python train.py --num_key_value_heads=12 --vocab_size=8192 --norm_eps=1e-05 --bias="all" --init="normal" --init_std_up=0.0361 --optimizer="muon" --lr_mult_qkv=0.4 --lr_mult_up=1.13 --lr_head=0.00696 --warmup_steps=200 --schedule="wsd" --final_lr_fraction=0.0 --batch_tokens=16384 --max_steps=7001
MLP neurons of a small language model. Each row is named by its layer, matrix (up: input weights; down: output weights) and neuron, and shows model dimensions 80-175. Each number is 50 + 12 x the weight over its row's rms, rounded and kept within 0 to 99.
After each neuron's rows is what it responds to, as a language model described it from the Wikipedia text at the highest values.

L2.up336:47 63 57 64 48 56 57 30 42 59 44 60 58 57 51 53 63 48 55 33 54 42 41 67 39 46 27 41 56 47 25 32 55 44 44 57 30 58 36 44 31 72 70 35 51 34 61 60 24 39 55 56 32 52 33 41 47 41 54 71 23 18 50 73 40 46 41 57 59 50 45 37 62 44 56 51 80 48 48 50 75 51 63 46 47 57 57 71 47 40 50 33 48 61 46 57
L2.down336:33 50 46 60 58 27 50 44 43 27 29 48 47 45 66 40 43 55 72 34 35 43 43 48 61 52 60 61 47 66 35 51 46 34 42 61 39 27 35 42 42 35 52 68 51 38 68 47 53 50 47 55 51 73 41 40 55 71 61 46 59 69 58 65 41 42 64 53 48 45 85 40 50 49 52 67 67 48 53 59 46 44 13 38 32 48 41 45 44 58 21 59 45 62 49 62
Responds to: Mid-word fragments, infobox dashes. Middle subword pieces inside longer words and names, especially "gg" (Raggedy, Kellogg, aggressive), plus "-" bullets opening infobox lines after a line break.

L2.up266:63 39 51 51 65 67 37 36 55 47 64 45 49 61 33 18 45 78 77 38 52 37 53 54 65 53 71 51 40 58 53 52 41 46 51 58 42 70 54 56 69 60 48 51 50 44 68 48 64 68 58 38 42 60 56 40 39 30 24 58 42 56 46 36 39 46 42 68 49 44 35 49 52 18 50 58 67 60 73 60 53 44 70 53 55 46 36 52 46 56 60 44 47 35 56 40
L2.down266:63 59 66 63 59 30 52 59 44 53 47 45 44 49 34 56 62 64 46 58 43 26 69 23 71 33 44 44 44 57 35 47 59 57 54 25 42 49 52 42 34 43 59 47 47 68 33 29 82 64 64 47 48 66 65 53 47 43 54 42 47 39 60 54 43 77 30 38 29 55 65 43 68 48 44 38 65 52 44 56 47 55 48 57 51 72 45 38 57 46 50 46 56 66 45 43
Responds to: Word-final s in names. Word-final "s" pieces that close proper nouns, such as possessive 's (Men's, Heidegger's), plural team names (Sharks), and Greek or Lithuanian surnames (Charalampopoulos, Gerulaitis).

L5.up299:40 47 49 47 53 52 42 61 37 29 46 72 51 47 51 32 64 32 52 69 57 40 66 30 69 49 57 66 38 41 29 55 45 38 68 37 43 61 81 48 57 50 50 46 45 56 44 47 45 61 51 51 32 40 49 55 73 55 54 51 57 61 53 61 64 58 45 61 44 58 49 34 66 65 46 70 45 45 60 50 39 51 87 36 41 37 48 67 56 42 45 59 55 85 53 41
L5.down299:46 72 59 70 66 49 34 54 59 56 34 56 58 45 27 41 63 72 40 55 49 52 63 42 33 59 42 61 48 30 63 44 51 46 34 83 41 40 56 36 50 48 34 57 59 41 47 70 53 33 55 46 54 64 66 43 57 33 23 19 52 36 65 57 54 54 51 47 37 45 34 45 57 54 55 47 66 47 63 57 63 32 49 40 52 44 71 27 58 32 62 35 59 53 43 67
Responds to: Mid-word continuation pieces. Word-piece continuations right after a word's opening fragment, like Jesu-it, v-ac-ated, under-st-ood, def-ect-ed; also " to" in "1946 to 1951" and " the" after "under".

L3.up470:64 60 26 36 50 55 73 35 36 28 32 33 37 55 40 43 58 39 69 56 54 43 47 28 57 53 36 53 56 48 52 56 52 58 66 45 46 46 65 58 60 85 41 34 42 53 49 24 60 27 70 45 58 42 46 52 46 44 50 41 36 59 69 41 49 52 36 63 39 53 43 54 35 44 50 40 53 63 60 41 63 55 46 55 55 38 43 43 58 62 28 53 48 56 40 63
L3.down470:34 48 54 70 68 45 37 58 44 58 51 42 38 43 38 44 41 54 50 54 39 36 53 41 69 31 49 48 33 61 26 37 51 61 66 74 52 38 69 61 56 53 59 69 61 47 49 19 38 67 61 37 39 62 60 55 58 52 54 46 59 38 32 65 58 41 65 41 50 58 51 35 37 60 47 38 71 63 64 63 47 65 54 57 63 55 54 53 61 47 53 45 46 63 58 53
Responds to: Inner word-piece completions. Middle or final pieces that complete a multi-token word, mostly foreign place and personal names (Lykabett-os, Krušev-ac, Abdulkad-ir), also English endings like kill-s.

L5.up424:55 22 63 73 53 55 57 52 77 55 47 58 61 43 36 64 65 53 49 48 48 48 43 37 34 44 49 40 50 44 43 40 50 37 56 39 43 58 26 50 44 59 58 36 44 52 61 25 68 58 59 40 52 66 63 42 58 58 45 60 60 64 64 34 55 43 37 89 38 44 48 49 59 57 61 39 60 37 50 53 50 43 55 65 47 40 54 49 58 52 54 53 47 48 27 40
L5.down424:45 67 55 34 49 57 54 65 31 58 35 52 30 48 45 63 39 46 49 30 43 42 62 42 59 63 69 45 64 40 53 63 53 38 57 38 60 50 39 36 23 61 29 62 61 39 70 62 67 48 63 46 38 45 56 69 48 58 61 51 31 67 56 64 44 52 68 55 33 46 34 71 44 39 64 53 44 48 50 45 46 74 60 45 40 51 21 62 52 35 43 62 58 44 31 74
Responds to: Word-continuation and range connectors. Mostly the piece right after a leading W (Wednesday, W in W–L, Welterweight) and connectors in ranges (Monday to Friday, 1921 and 1955); also mid-word pieces in Korean titles.

L3.up352:56 77 34 63 63 66 52 57 55 42 58 56 31 57 49 67 56 55 40 54 46 39 40 63 42 53 41 37 39 46 30 49 44 22 69 47 60 47 02 48 39 67 68 36 56 47 66 57 40 40 49 44 41 46 52 61 36 61 50 73 62 32 35 34 28 41 53 56 49 49 38 48 51 44 43 57 69 38 49 47 40 54 67 63 45 47 50 68 50 41 65 47 63 42 47 59
L3.down352:41 45 48 54 65 39 55 54 39 45 66 37 43 78 49 57 70 55 59 45 56 42 43 49 75 40 61 41 66 71 42 59 47 58 30 35 48 55 39 33 34 46 28 59 50 38 62 56 45 54 52 39 54 58 62 47 53 34 44 69 51 54 53 47 48 50 50 44 39 57 46 35 38 45 47 63 80 58 64 66 46 58 26 50 44 61 64 37 52 52 42 70 23 56 18 47
Responds to: Mid-word subword fragments. Subword pieces and digits inside longer words or numbers, mostly names and foreign words, e.g. Hoek-stra, Chak-ra-vyuh, £15-0,000.